MLP neurons of a small language model. Each row is named by its layer, matrix (down: output weights) and neuron, and shows model dimensions 32-127. Each number is 128 + 32 x the weight over its row's rms, rounded and kept within 0 to 255. Numbers have three digits each. A neuron's up and down rows have the sign that makes its largest values positive.
A block is one neuron, or neurons of one layer that tend to fire together. Before each block is what it responds to, as a language model described it from the Wikipedia text at the highest values.

Description: Token before a name
L4.down45:062127066138187124158097125145079144084079136091071147126094102217139082110197184153186134102139113114111093096216153118147190123156122112156120127114195169108101150129155150169122167125124096140189136102126152158119098124103137155116132143117122095142133169096102140155092141131111165139
L4.down243:149135168095136156126065161117146174110103113180091131141135062074144124143163127096121104121124097104106114140172135112147161100170101106107134171147134055088126140134115079102103118063114136158126018126194138129128139121137191093174095098166148101113120111157193074172074181081169103118
L4.down444:109114155146178191199137099160148108096200086148132134094135134159116137186118203144145169167126116119145104115109119144092119125171088135141123131120079094140155066132131149127109100143114119117153097089157144114156123108174129182119094111127148098120160197145233077141119074085084123170
L4.down450:133072149163157161151146114135120101146107130118105133173123110095136134150115151139104121134090103131094076136106132184090131147128132166137153148134073131113100095151063149170161076138162139136152139122116108192122153160104107142133106123093196126151106153076105149144160093189108139106
L4.down464:085140104145089146129044199148085077109144179092144120123162156146145127105118089102154115172131149109142093119200104150141145111063145145128103153169114098076078157179166161156150116174110168138129115108127108062085138101151184152093135154094124092185150099174154129148195119124149096134
L4.down517:167162142149158130097165153111113093139133208096100096154068125122133120105190131170143117117117159151101107117106144144152046124084116134079122116144148170195123142138107111137123081139203121119144125111128054148160158170143157124175121192175125146160164094108113119110182081122073209150
L4.down561:151102088094116179145220125159102142089156104140120182141149124133145088142093106174107115119123144101133112110134160193200102128183132144132120178090137144131103157145113123026128162120090084147175099107073132159107106101126111128091170164145140130080123101112105158107125119104144107146
L4.down608:148127081163051096127092156094083098118150173121123134092181139132136149120140121133154129198107084131102123087127163105146086103175157094072135124164123140194117144116073189088110130188153127078097119127123169084113096184143072058126100122176131056131147075130115146105120056115110160104
L4.down676:106109169096176126153085100120136156125139105146071174121102161158161129109127096097167098132106182116113148145095108120115131095141153138181084110173135079135109124143134077101126122120209139179087106078109142134163113127116112152118100189103135169123119086145052145162174075089099144172
L4.down697:104119108113134119231171203162143128121131131161094157098161142083118144051104147150157110120143108088164100169161102135159117142093167158150158152179112111127146102125139110139160143106130134131156151141120127117125148112187112115147162118146133162108145175171162120186182145051089177125
L4.down720:153086167104122089119044138144157205123159050145080128106089162105073111131129096084152171129166141139112121149149122138164122090132106139090094134159105119147111148145168117151098071120140137137134082124153140073177152104144116128115128167135142143129217224166105131085124129092118144138
L4.down762:149168150122102133157120145103160155039163110153094154106179119159152101167140115134063119160125150099110073096083161115111176053181141094141139111148137094133099058164171116046141156150133166148186106177090117113161163065145173143139153085164084113115096110119095103076146105143168062137
L4.down801:129109130116160167173146067137175113127146134082102176138133124131174118130174191126106136115050146166107148164153139109136149127208132086073140132127107046109123127130113082128138157098098122100188137120149142127179080130164168131154116188124052109051081151135137116061130100153169164189
L4.down832:133133112128197185158103151120157156076131108191097111185123127094156106150075128086171120095140152010126131091162122120152144133120161097158177118097160159138126125095127088130122150149160117153126139114134157122127150089130143149104092157142084077070145091113126168058163146192082129083
L4.down845:125103092118074101162108128078153127123136143088151141123128151127121134082108094162045160157125191089133170124131172106116133166082126139100088084136134114098164167120155097139122126131149106114113157113080157127150121101157127149121169157089194149175110113133152119065112114129114115120
L4.down874:107051100120104114113052113142162115065117128123123114076142148073110145105128162117170144085177130111121090152152096145142131061131171129128091134159140111145079118153085086139145164114107106169082126108134182124148129149163086163106160113096130194155138123148134136183189120098129140110

Description: Conjunction joining coordinated items
L2.down1017:141157121118090099114149102135086090071171116137111111121211104160088102145138150079137108172137165140095164149126163145153088136137123152149109108083155115142157121068144144132123167173088161114146120103141111163180101117061168122107086088083099115184140122163137139087172154104109137121

Description: Final digits of numbers
L3.down384:105112142143099144138145148150148105124120166118154104115125145145160168137155133206129063103116109069159120146107137216166084135171127145091141099112142124146102155119121148088114116115098168131107147112159112132102162117162138129138151078124103153155145132112094093163123101069118108145
L3.down818:130107104121116149165192097132159125126136152152147187095167117169171123129199122155087097118109102137143157109094121129152137139102186118129144158110107153163093125148111121165097105069127163149130101089125132116082145079123208062124077100133186151105148183129128075068127148179133111151
L3.down824:155134097148073110171170066113153118117166174116092173047089136159197141134132129135119139133147168108143196147137182149174128163123155171129096134145166133136057093114126134126094120109156193114135123092141152099110130116117122102150083098071205132095199191132133117144104160153144122134
L3.down977:152091141141090084168128140154161148143125129159085113107146063125241142063117069148174097136119091130134113169133169167125117102167149185114109111185179129096078099160193110149188115168096086105141112121086130130114142214147176109157080073123093160170131162148119105117137140139217114130

Description: Before upcoming names/titles
L4.down1:076111097098156123189093120134165137085142138107123150099170056137174145191089116097131145142090116053084087090205117138173141094081083187144122131092156086122162124150155137100142176101136092171188149119105117137141131090095124062086094133108137180179097125082142108159171168124155191141
L4.down97:084173140116116179068165175174084150137113182107124130111177118126181164105132119088103076158102148080158125135106123103119137099113146111207086111146163099099168152104119128105091180122103122127120115163131154164143129114049146077156122144197085063113122110073093092099170121113072163150
L4.down116:158099122158055132122088141113110132135119143235143162151118168082120082189109135177160105054158124116120149212166108108143141097083153114155168087169115064170152088071110117182166151100088096146143133100202172115075110144082107114140117129111134114131121169074077185124153201129122081095
L4.down126:097142117135122106132090145150134118159148140112184165117131115164158072121114062130155104106096094153152038123115114178141112101086143159121139151109152133148072132133165137155088170130197061105184192159147089151110133176118156152127164107132138086098125061144099196137138090154153088165
L4.down127:065118102192137096101073119173121102121133075091147080062140114095133183119138149106102131143131112098187093059148076148136110127080086101126166111135121182077131153148101134140194165132158127161129122152102028149176087152135128118147122088129085122159152160160133064115129129159153119112
L4.down172:115078075102183148121114159104118116092086166098144103091144109192154149094136168164123080101119093116096114098113099067125162153133140165126183130122193144140146113143133091076181051124132136119158132108150175178119079090126124170111104112083136102143127122096179158101192200152093125105
L4.down175:131132151175153153146113118068112131092133134130119155041179084108140152173158130140162158163184152108070116114141143169118158147085132123138138103097154134158127112117131110077155138129160158169173135116154156165157102074161203084145143115097146129142166132120156089108109093103045075088
L4.down236:172126124074120132155105092112124152111112128171207083174168179099138118192098118112125141129171155155126099065181165173043169115093147128095119154141117122137141125130128172118139052139115115163134139120137108081106133078127093132117165060174135104153145126050131185141128150192058189069
L4.down251:151137121127125144076084145104140086155095113147188152096199133148119115178105119081067113156081084053137134093168147116078141134096114167157148145184132086142131108102166135064136150178110173145104145096147132116125193111119167093152075082146110114134112117187088138169125081181113141172
L4.down353:133102099159152137110067150142178138086125177127157145111150089115124151119117115198084119105169102134182105117169095154100160158093106127123127115097085138118185114139117145122119117173161116132121210081198138114127112125146123161127161133137087172082096075079096132158133145129125117176
L4.down429:066098097128114164156103102102101105156139167137126130110178127124119141173172088097171162150084173133139110119185076164111155084030085089094156133123118180139096109102150144134085165100092056124159175110119167171089076134122091141140081139126140148109155155182126110125141070148130147125
L4.down585:151128137090107113132116115140151135143131098087157139125131191145135085125145126189093162104180131198173080097110139176195152139125104121113160133110129098156057129086167157151073132097143168162202073131127151148123168133083184151200161121151160132106148118114121152093110155123125128106
L4.down817:154107104148197109085123127132099114155164069081098129212131110092176134125131117129117101116141147126150122102137163102136127122121131076118094131137165151112175117174114214223107177156112150115176151106124079132167110084134095112129131149146148103161102154076183103080077121096151100085
L4.down837:134130149074071202161000128173181087155086147147088198164159063063162121122116134137077166083123096101194180112152118108166081127107135151128148140144188106158108106158122137110113116117167138162125172118107112077141080184092166080132127094159106144144182119127098134126118111141107106191
L4.down848:141181120132210132137043093154151142110085097089103122123138103106126075140123142159163135147128154110098096124153158116136122077144092107131148176131095120111143138133106197087180115101179078147115138146179163123131114107178102132130126071108111162131155163093110149085115146151047129079
L4.down921:136130134127123104158113149116120078130148100094095154140134113124116158163073125132159093159118128190049098121119129108139060153056158162137109133121115114051086116088143163135171155150095046177137099176106056141086146139160093145149076175161153127110114117111091105137133060136181131177

Description: Second number in scores
L2.down155:145065138106141173132150139141139124117131171147123137098218155115169122166122087152158153095118118097192104076144077141086173167103156051190198162092164134111095161139150137143170101066153096097156088144148098160138163130093081129154097109148114123175134146131102089110125171094155128151

Description: Coordinating conjunction and
L3.down96:134169112121154109166250162103136151144183105182087118083135126101172139170155138138114125120123181172068140124168119117100089072123112086107128140186158146129104188103141152081118141063092168113129138142071169125184139057046144103128171089120116137134125182075169135162110166134115157112
L3.down252:122067108102101140139071140095170092125112115132080044158146158113086125138092121155159096135130160121112148120129157110091096102120071116092131066117115102109139129146098133183142073100166126188163110123120108157093104111092131088102151143106160137140147147159060094123106155147112156125
L3.down601:153169135148168138147106145118137138158171132122137095141169134118139160105166079177155155093160151138069113082128157071091150166164204096132114130176113113147106137073110167123175118162150199117148060135092105147161105105128142068096101118135166132131158109164177135097107172139028105106
L3.down683:180131096123104166152156132151147075111090149144140161045129146132114121130169158175120103119132168149095098101097101153107142147102148149100113113106152106155135136114135114137124093139170123018118076145115129104152172149095149096107214109084088108145104099116161110116147133065050106145